Weights of a small transformer language model.
Architecture: rotary positions, no biases in attention or MLP, normalized queries and keys.
MLP neurons of a small language model. Each row is named by its layer, matrix (gate and up: input weights) and neuron, and shows model dimensions 128-255. Each number is 128 + 24 x the weight over its row's rms, rounded and kept within 0 to 255. Numbers have three digits each. A neuron's up and down rows have the sign that makes its largest values positive.
A block is one neuron, or neurons of one layer that tend to fire together. After each block is what it responds to, as a language model described it from the Wikipedia text at the highest values.

L6.gate462:139088108107099179124130106100113131107141203114108159122144135114130103136114120129113163108173125121106135148106150152111136182114140126091140188104123155124096126143138115130146123127146151144141136129095105154100141116165101106125129158121137106134148138117127079151135136120107146155118152158172100160154128118168134136170130158115124089092119146138155102158160089135140141137103
L6.up462:128106134111118120160125135125158155155104133166072118098111173141137122156132124150093132116107106101105091135075140155108103114132137120155130137170114097133148156105144149159141098130148143138095141074090141146123130110147126147153147110108100145148129109095115144102134093130128141148109125104114144133116154155089117131167136156129128085107090123140139138145148159124145144084118
Responds to: Infobox field line breaks. Line breaks ending an infobox "- Field: value" line before the next "- Field:" line, as after "Height: 1.76 m (5 ft 9 in)" or "Country: Australia"; weaker on table pipes and mid-word pieces.

L3.gate15:152195092105114174107164139141110149150108095137108160129136149156122135149099089147113151107174145146149131186107170136095147149149120100127134105158110144113138144107145134174132129158132107146108111144100130096127125160128164130121099096142129160092154163107171098126094107128133109131162104109121084123150169128139183124105145115109169127121137147128142139088147108141138115098094
L3.up15:167145124139133106139173154121114146156120088126086136148167115154120107130107128137163124135162132128124149156110143112090147124156099108127112149111130155118144161116145159132119101102132086131130111133126129103143138131126138107112111087153149145066144134161152130154125154140146110126102107128129099131185124111130130101131143142117143165146148105100152099075165167133137141087097
L3.gate18:111132121086103083123132137119130149148138125148112141074084153110124120155103126119127097118095079147173143147119131118128143081094140113089159148158136130161144106130104130118114152117140132150121116118149121101080123153107137108095157146110168141109090118128149134169098144145115151102116116136133126118150196089175131121167092112150138120136127131147123178094116119138132125148150
L3.up18:127131131139120109111080152120107126107121127120114126128147079124153167112154100152159097142116112190130092129110121149118112104131169091119148141155159127152144138103136130138091165164148147144104133123100155098125079119094121139146146156122104155138143120162095125101093092118133133105073079151147143113141134151061118112119128106131161107112148093128170130131103108148099141126132
L3.gate30:138106143080099094110093121137114137131117139103143071089157161117144103149117107110133131163151120116117124063135097137107129154153131094145122147110103079166143121114083112094137154126112162163132110132121082099100136142105143086079143134116074128104151164118134172119125133115139109171125113130110162156145137142111129101133119146125146120087118084143151092095085116139179126134124
L3.up30:146156129157121106082091205099112083119160114107145124126116148153138138090124078160142106103160165140145065147134127106096096113112134096144124128126158088119092142118160129117105106130125127151093140133092113126107134154135134127109146107124112134109140127112091155116081105143107147102155145108153126126125097147138100118073107117110121168152157131112171112136155104158118107139175
L3.gate39:090098165138129147127085166163128124104133098082144125086132172081127108189117127175110136149139114185143124154137139144151127165097161069126068117131119105148116117141103137130171150157127159123133155140135108095127108117130122140098099118101137073115112120086140117137104132123128086163128117144123133100157140126142096169110115114126121113105100160139119112143098113162094152169150
L3.up39:112104135117152067100115151143120144150071136119151110140141159161104154157144150117140183141133137115107101132151114163146142119129098083150145106129128155110123106135116167047130120151150138121124141091146135157131178182169152134124075133088098111129122104126133137152159128143142082107127097116151133102168120102112143150103122137134157126159103175113130135124152130171117112114113
L3.gate125:136152114139137172117101151079088111105151112173150115129106094139097157103136124114120105127120105115115149131120091158160133104119136143148113108147089127167162106140112096088097113153130159085152157134098161114123091140134154147148112148081126134084117143161151159169120107126140127140120122119075141174128120121124109124130160113119194117130107130121137129125121127142130109140123
L3.up125:114165134106103148090153142113120146150071085173108123134134118102110153124134102143124129103113128104132135142135105146142146111139112145138114098126098133134134065132124114110134168139107129182115118130110127119149131111131159133133130164155112137073112169143158138140107111133164123141096114094139156080177135143166142126113122108150133146139096129148133135180129123118145127130145
L3.gate195:128133086106127136130171146125167117175107154076146135112145146104130135171153113149068135139147127127129109131115121130146136100143133100097104160151111086143161161114146107110150161123096186093118135135138108107075153144118160115117095112106120079099110151115123147107109130116141097177122131091088152112186154141136131094117103116136107103180129112120121125139138123141140104143121
L3.up195:138115095116143152091146134100134120143101129074169131132140156117143115161158128155098141139147139101108149152114141139143142082111141110056090155158135098176107140111113101093180163133113143122132092124145123084072125140131159151106150113147106112111122141115151164140090177123125129125097114134124131105195144139149125091100127167122078137166092131125142116115140139115124092150138
L3.gate216:159128173105131132099103124110133126132118155127114156118124163166132143110151165114133123117140156097129134162102124132129097128127142119148101176104127120135158157185129117123109150119123140142108149148104122110107081186127080097132129113099120112122117124101121121085105125113138120104133172123155110148142138130107153131135101147093139077116122097135161090134164087134134104124101
L3.up216:154144107121162098128111117088071128147094165132132094127109180121131109110121163112116118132160161124092137112104141114168145105138131115151111130125140139131124155110133158121136163109117112133138121141093108149161128136172113104090090098119137183161118134105128194171123137114104129082134124121082119150145119123041146094115133107130146119146118127147138132163157100086085110147121
L3.gate256:092101109130113136130155148132170131122120147097124177131128103116133151110080138137133152168113144132102126144133115139090157150151140090109177149124086171115100201137108116129124136130173117209190088139154128101114107123128129138072133113166112121177126129108132166155141096138125134130094123115087156096152159115143119147111134120103113104108161130096144132151113159095122172123119
L3.up256:146126148127145164145137150140121124174095162130111125131141139118081118092128105139149154136087123094056144098130084094129115139142086104124123111116101118113125146147110113129075137107156101144151105170145131146088138115124130136153127141148093091106145120130139120135117121138159157142116109110098106126099127128132089142122118122146112129149147152151143157140086110116135127125080
L3.gate293:153086132193144129122129140081140120115110090103110086094106152124117155133128111147126111106105144116128119133174101151102153113140139139163088123166152168132144121132090173167097144112139125114147130123129161121143124151097131098082119129138178132122099128122117129078120141092146104127160101170059136100139124095111116091149149093114123117126144138112136138168120158179148079143092
L3.up293:147128144132142147146134145142089138116146113072092111131140164102114133123126074135102098134116154154143157120135133157133151091116099120159136122162180148123097150116144106149131151136087111127145121140138177086138135128119126120118122113127168143088117137138118124128135158074087106161114109177087125116115134078081128117152150163105095088129129122162119097160115121122098113120106
L3.gate314:101145115107102121145130158136139180160108111105160142114116151139120186106130110157190118138143126138083113153166138098132099151098141104132113123174123133153094095148145096175133158073135101144114167112097118122104123135154135150121074058139134135128120159149059137121174068128155112103126131130093171127138103148111130100107146165099097119150163158138130158145131147201120105109144
L3.up314:167158120145106129143115132158102132116119117112127121141134165097122100097169130099113131129072140123121128111134125159146119144131116156116135139119145143096108109143116161109117159139107152097108120179103138181166155120188159103103173085115122111127137143124156130126116163117120129123138108106123071144165145103096138092174138161110137119145092097100161132109114127138158072097072
L3.gate393:135097135087080096137158177148100163156135114123141114174099161102087132141134199146121116097138135100128170197178104133122131121149157155135148145147123097148150150085104128137144088110133095111100125167139116125127129123141158148123149183121094115126133145130124124108141130134146075138133146179130132118142169129134138121116123155140124140136126147105136153113145130167124130102158
L3.up393:053119122116071146139151117093116117133133153138075142131107144076113190147138155129151152137098152125127144139131111121126116151178124119108125129094121085165143171100128153103157124158098125142134129096132128137092131132106143164154111129109117140138154154124096100133137162129112096149132152159129090087128134116104122112166138140109169121123141098121148111111153117129159066080141
L3.gate410:156131175128083120142095145157158170126131159098124139139128132140121108122130138138136150131118168127126114107119146132090114106129149165117095147133114120165183130146123100168138135132149108117145132154116118144068144153090111129130160097097116142115133134102130182115121143144120119118138140169144165089103101162145156126170098146132157114128093133146133056159146121144126132116163
L3.up410:110147125154152081114108117152105141088104113135102110101143158130130148141139154082157137106128126094071112099086114059129131080137143148163128129166160118154163106175096104150112143105145109141143135099122145156103129140159131114141074094114109101072098146142112136126122103074140118112126109104114100128151132135096128148152097152131135161111103126124112112178095163130144081145121
L3.gate473:159122124118155120145095138144180137127095153127163133172159137144133112120087156158115120080133171108125142142115161148092164174120125123131133110135100102140078154136130124167137147151106143169166147106127171133106154142152146177118126157100150124161129116145118130128121110170177184143114145126102126150133115142140148127102107118136131088100125139116139122118104092135120107098110
L3.up473:147152124124123126107169140118177163095114151158151104134122127121063115095151130140123125099125150132095084105175139139144166134129167147155126132105137145184172118118097126140144145139122134166141105138127148120137095127112173130136130093143126074106065112127132138132080123161129166129107137134149088135106125141103130155139108096139112146100091112148129139143102134123107128124085
L3.gate547:095156094115129157147164158092135127133162153131185149135135121123145138103129116102133115124129129139113119107113148144136159175141140120159111118157131107138146094104076161119147131151157152124115122160135130181117123145127119136163134068182087136141148142125137117145154170106098134108142086088078158129129139155151105162140112164110148126143116156118121137162187148140153135140125
L3.up547:129145123132137092130136136109113134113131158138156125133147177141142104132118066094087086121183118148129097144122089136135138168100106131081105103159197153137129098128142142087100124113117092087097134108134113149134097123118137117175118107119091139157120124150127112117117127132074164142142108120114149119144103145111112127150147150173101112107140125119168157143114156101147114128149
L3.gate589:158161138148137110130128148118143153158104145077152130140114131116107126135100182099119134130141081107115119139148142144110116086098137162126148082110130128143138105140123150112116107158165154148128142101152115137139167157106132122117118115134104118139137126170133106107099109075174121082117130131133097122152101115140137110117177101131131120134126130104069107103126163112118099081176
L3.up589:130119103088125102151121117121115150170134151102139159151191156111098129140149128121143102123127074116134117084127093139131143129116118135116113142097158175149123112130116135123115140102131059078120136120132135151084191151132139139084081142123145122160145091160106108148126122161151110125181139139129111127130100135098148103169143115070125151124098093106105130122155137118116113137165
L3.gate638:124120118132128117101125147141119093124109100148136114160097195133127144122113107149119093128124120142078136124086121105082145125099153145134123181130110110170123135109140131192094106127136126113150083137116071109083103125104167135126123139114080165156114130147134106088147123115135115123142125126162125129135094145146153141117137175108147148127123103094152104150154094166174113082117
L3.up638:108105097136116149113160137139161085122114128138116097129113114105109124120094112084132141166102137129102141107120115133159133165094187148158133125168162139146096114124150113155131149116122158094089140142090123137109136146177134128134145167110122174176138150110109133103133132145134165144142144148148107126104132116095089119126118107121103112146207161099142147103161121101099161160123
Responds to: Ordinals, slashes, d-starts. Ordinal words and suffixes like second, third, 10th in sports and rankings; slashes in caps/goals lines; word-initial d/D pieces (digital, Due).

L3.gate23:143114063129155127123118105136130114167107138121101167121121111141128136157170125147122113150070114126135115152156125144131125191129124112154162143136137142097119119145151145128131141122117112104125122121081128155141146107155128113115116103140126146149097164178135125114128114111133131175145150132139130114145124126121117124127115147109155164143132120138126118111126139111126127125136
L3.up23:138084114127116089118151127107156178156141161107140132108120161104194143121168148152130139100173103125159131160115083148088131105134174161138105101147136118156088119153123109148098088133105117109151122085121145122132155055128112148139150165063136108103121133126187145160113141123090137121120138174146155134172128143126087132110140146141104110148120149157118135133122084106130133120134
L3.gate70:130145077111129165122098177142131139125075132106136118100154141139161136146132145129087143116107133112137141144167109187151126131166139154114133115177127117124127116105127095134129091122107165134159098092089128172078156143095114138098130132110099152142108121150135127137083127152143119130085146127104130122146102132091106096080109159145141159149116129129072109155131105128104092107153
L3.up70:158133074114157141146119136093133147148111149120144115102148113107130111138138182138111145159160144123125148125134112132125139109174134115144165089135154126157139107116121109121132080161100137111161090136046086140090146140146109131151112167117093171186067096098146159139159137128134116138111184115137083130125136128121094077145134153132122131115112140115085114120125144109120085145103
L3.gate102:111142082145115093111165133131114152133104204116100141168119167107076134122146147144129153116142070159136115164180100132089158120109132068154161129102106136128141074144161087127108134123085146148144114124132148132141126120167154120101113153121155116135111132146122135144160137161152137091115128113132100131148152153150105141110137104108134156138127119148096138169111117131101097089156
L3.up102:083091154112105088116106147127122110095118155109156070113096093154121132175158105143112165146103114159163109158132138133122133131125150132131175158147111183115155128111165134118123124111135116063120114124143104149109143092156161095204115135114150115101150171140147098125104120145127123125165116117156182196114117153063138117102107097113146115140106142088166124146125110171140164093116
L3.gate147:115130110106135113136098143205134136151136101144143125126116115137135124163126154124143125071101131122090129149110147153140157140134113106109147117123141125122119122128104116120149096123196175109142166155161075137137105096113099156138156141132148129113137098128130126077135151114156146147164133148167168119098133160124164101137131139110127080156130139103170110129157047140137109135127
L3.up147:125132121107135114070153149193091160138162140156132203136123117144178107074102133161107165102117099139135102127168113146139087126119124136116130140142146138122113141114117129127116088142113098097090129179105145119108132122164145075141133116127099097086102126118149125120174129156129157126146100125163108115153121134147123098123157099117160133147104119130159065100105153130108118166148
L3.gate173:118107127106132054130093121134121094200132126126151149104117197125167127153117104092148140122176081106058102143131114134105118112102094132117151165168134161168130119132135141152142121145166147116134113114134068129119167130121157120123169146128149115118125113117072145120143130138127106124187105139103107141134143140135111080111139131100138134147144109103124156152100144137151116143160
L3.up173:128126153116103080121116113107103129118168138118116117103098148136162138146135135150125103149149131149095116126108130076121114085121113109109148137164128151174143145123103170138115131109109103095135107173112068103132157124113105124145176159135160081144143112134109123103140110140133097139166111114097106125152130136195112086132140119054134178165105098107114138173111162148103126184161
L3.gate278:136102142104089145144167138086123155112154092116122113122093110148140158097093113126142133129115144094117106099127147162054130105116139098148160148124127125117146138117148136143149095129113117154111151145149110105088137152117137119174153118097098125131150142092148113119127121071105124158124096107125122072141124143133181094171143170118117130155114127119101076111125150120089114132113
L3.up278:113147108157135134121129108116156125112105142081133111088132152104098128140120131122149128120130139135107155156137127129118098115113141150106168118112137131156106117114131141125093121108097160155149123099155173095136098138175135142135115193099158144094164154119131123126068129139137045096138122139137125124135127131140109091103147144163118143112193153131115125117177113114107148150104
L3.gate302:118121122114161120140143102159103169142142145099150116136160102126145128119154104121132143119140105144093136130124139134114122095148125112148117128134144149104135149103136056144084109101108156107166151095127100151121107074089146121133133109125134128112092169134168125143115129142129080096125156134134121121134101178135129132133105165164135169170107110171167167105133143140165143154161
L3.up302:099125141084119123160152124122150195114086063143118116109106152118165139099125168149087111111125177135139134123146124154108197118144153128190144142131132130165119145112132130123099151140153130096152133123149138139082146146137121115143089109113142150163149169150150103126111193111141109156095114141126144130140096137164159106144106160134141139130120143085097143154112114159124117114100
L3.gate320:132116094121117108101095146153154173133102127158077141099095154165152136119125109114121127112140118089129117118134103114137092158109154130128155108119147170129107104173118142109088116106192136070147108105119082083078129143130166125148151106105102132133080092103097103170111105138061130123113114133131134107109142152111095120064148142124123103156105124127138118136153084160123078159135
L3.up320:090171138093136110100142121139134124139178133097158146120103092118125117109131109086133159099109075093135082094152139130103107154126124132133112109101110114133124132134093161110104160145153124088113155128182064118137075136136166102156145137133151103172133129088097189113119156158131133148135094117122099154124121144137155110127128134149153074144094146103135118114148130163147105111137
L3.gate411:116144102127111152144136170178143113152137161109116117112164160105101175094101143134125149117096134061162104170139138137105134101166111150129099144155087156133115172122135138124063147130137158120126137150151091097136091105129152133148144165140100164115092128161151155137133126148119132121128109127179151137178129154119092040157143172131166142121132106128100152115096117139116083102130
L3.up411:082099072155077128106149156129131125142126144119083139130117126131125138121123141143126150108130110117140101219114129119135153098169135131141130139111087135120117150111147107134104100171138137127098122185144158109151128123125168176130109126129132098101092132122129101112136112113139138108118143123138114119154134136059118118101145109155131098179150174133143108132135173216119113097098
L3.gate424:089113145096108155123136122136161146130175137155142126102109110118109163140100124077106139190098147130115144111148136129096137149143138173133092125120114136129163121117082176075124136111098123115142127089142079117133089110122125123164045166166130128159149137096135160114108125136179162129102088124138149101160078158110110094118143137103102110152124117113167176118103170165108117118135
L3.up424:126163118144141118088109135134171145136114154109107125135135141103145114156162131119137155081131155119135123087137112161129092152131123173123137071077169109102126128129074139125118116116123145148169138102125090109129136120122133135159115118129147110110135174166148110109085150075093140139105137122121088165134136132118162107117103144123122105131121133119105146146122086121157140146091
L3.gate454:166105093145128099117113171122117130170124120115141143106159108152155110120070087104141114118116128148143085069129104116096114124092123147133135118109154129082119157160108137147114120123142086126125157115131163136143097117143155140108143125131131112122074094127128117116101141152122110138112135133141138138126148146096173123152107141122116057128128131077130110119150139132170132115136
L3.up454:071144146099145117121117102194140113089127138144121118123121142128149112132143091147136202143155135120129092140171144140114088120157177150171160130152093118181161146141104158131135122114198120150099113135118160114127123117135138130150109132149127157091096142115107160103101095115148175117156113163130130089158188136153113129107106167118143137092128140135147137137115128163106137116137
L3.gate546:146105121104120106106130138172165130130111147123130151120136141148150140120152100117115116126098130123120125175113142096103122139080131139152126136131169129135101125111119127159147102117092089077118141155137112152149090119150129163144148158092121091119144160074096112117108104138101150102158137131165137094081122149098134057125086133088085113161108147151132136162114146170151101093086
L3.up546:115134172114112113132150113151144136143159104107109138090185129096167123172116101118135134119113098125097152107184107108082116124080121149111164111119120126109151110110101120120092158169136109118131124145122091125164144123137144129127142164119100086111118145111135136094101153129114120117134126119156168083100111162127125154130123129125124120151125133139143129213100115134147135096116
L3.gate605:139080130140096129098118131129133111134163137110097155140112148130081110141164107115097133097120168123147151149143098175155136149136144133105129164135136094110113087165120113107157101141084167107131147160160130154147141087124141108138137118093128115113144137115102097099142132098123097155103153147130129102155160126143130164141132138139079076157139194147130138131123174095117160098136
L3.up605:149147121132104134125104129163134162139098123136111114109109094124112068124168129119139129142119112156159121134133125117117085128119182159169124134097115102117153128164129142105142117177158121164104150163157111076082138104133103142160112164146101112105095148126127167111118134082103105121112143131138126095115125106138123089140132154099086106157133105148130132161115157126082174113140
L3.gate668:146155146103138116100085147191131107111105129122141107082074123107138106094134072112113115084106110129168131124124109111123152121132121128082124138116134128145152123093095169111124153119133166136124131140087133156099138095124143105100115157138122074111106155096152149103115156155152199129128093164120099134119153167125108117088125130088163127133118111115128151146126105152130173128135
L3.up668:152162109079120120147126156132155117149116144080159125145138115118126134130137123075103164115095044119094115089159123071145106160127113146115195152092131110120170125152117114118132121154111157124125149088107123102140095110068161064165104124140157124142077122116156162108100126091073165131139113126135095135153123165108121092100130140181160097144137117158143104149143148142149136159180
L3.gate669:099156115061117173116118154134134154130143150122144162121121176148108101157127133113115113158122097096150158113115134145148159132103128121097135123121113137085068170134064115124132149128113124103118113100141151132092130129147163092071128141154153134140150144137105120143101142093108126103151129115116136154166121137147184128101156121135102094142132146143080123129129118144086118096087
L3.up669:087178141077138163116097162115120101146125136117129157185115158148127108147148082110127144092134070142189166123115161168113117160123139129139136178110152134114083132134090132126110141116100155122134157138103127130130093132122147099135159164142141137104157151112145107157089124082112131140149157162141114112141109129131155106107127112163109099142107161128126124111109113130103138107110
L3.gate696:149133145086051116119119122160165109145143123100142122090109160095131115136141123101147149160174107110120096146084124183089117126087091120115099159100126151112175140147095165117109125160105132109089137133129145111139103144158170119136127089089140110122149152065093094118115164101150150179103134136145120122138133164135093098121112109125105104104140096117107115156120095115134139115150
L3.up696:127131150097108159082108158146111092124158157128110095187115090128176137142133102104139115107119143152100129143113131107150128101127100131077126111153152130114112142124131108110116084100110134163149143146153100099139055121102098134166107133139148106140163128090148146163149130090157099117115109132144125153121084123117129126116142132106157129157126110127123149095138201165111092151099
Responds to: Infobox line breaks. Line breaks that end infobox headers or fields and come before the next "- Field:" line or table row, e.g. after "International career", "Website: www", "(2021)".

L6.gate112:166119138138126078120127120086072132121131102122133134119148125127116134115151171121111139104124165116110128102121115122118131093157136128149136145115189131141116132171111182154138137144116141122139153165097094094125126126150136132095153147128112131101107163102120146132165179119181105112126077178136132141113158148133156070108086098095148116100140116128144113162149128157144083110141
L6.up112:168169109133153105123132115106139129118122158087113132129129176124138121117173126124108084103094114136169130145169095114128129137161151139154163123142175178084147175140109136164134144104120102085121098125171131133141134093128123167104115123137107105137137128160138116145153135127185124115109105122118159140156090116183178109126119164092145103084122149120153145085143170144123116113136
Responds to: Ordinal number words. Ordinal words and ordinal suffixes such as second, first, fourth, -th, -nd in rounds, legs, centuries and wars; sometimes also left, right, de.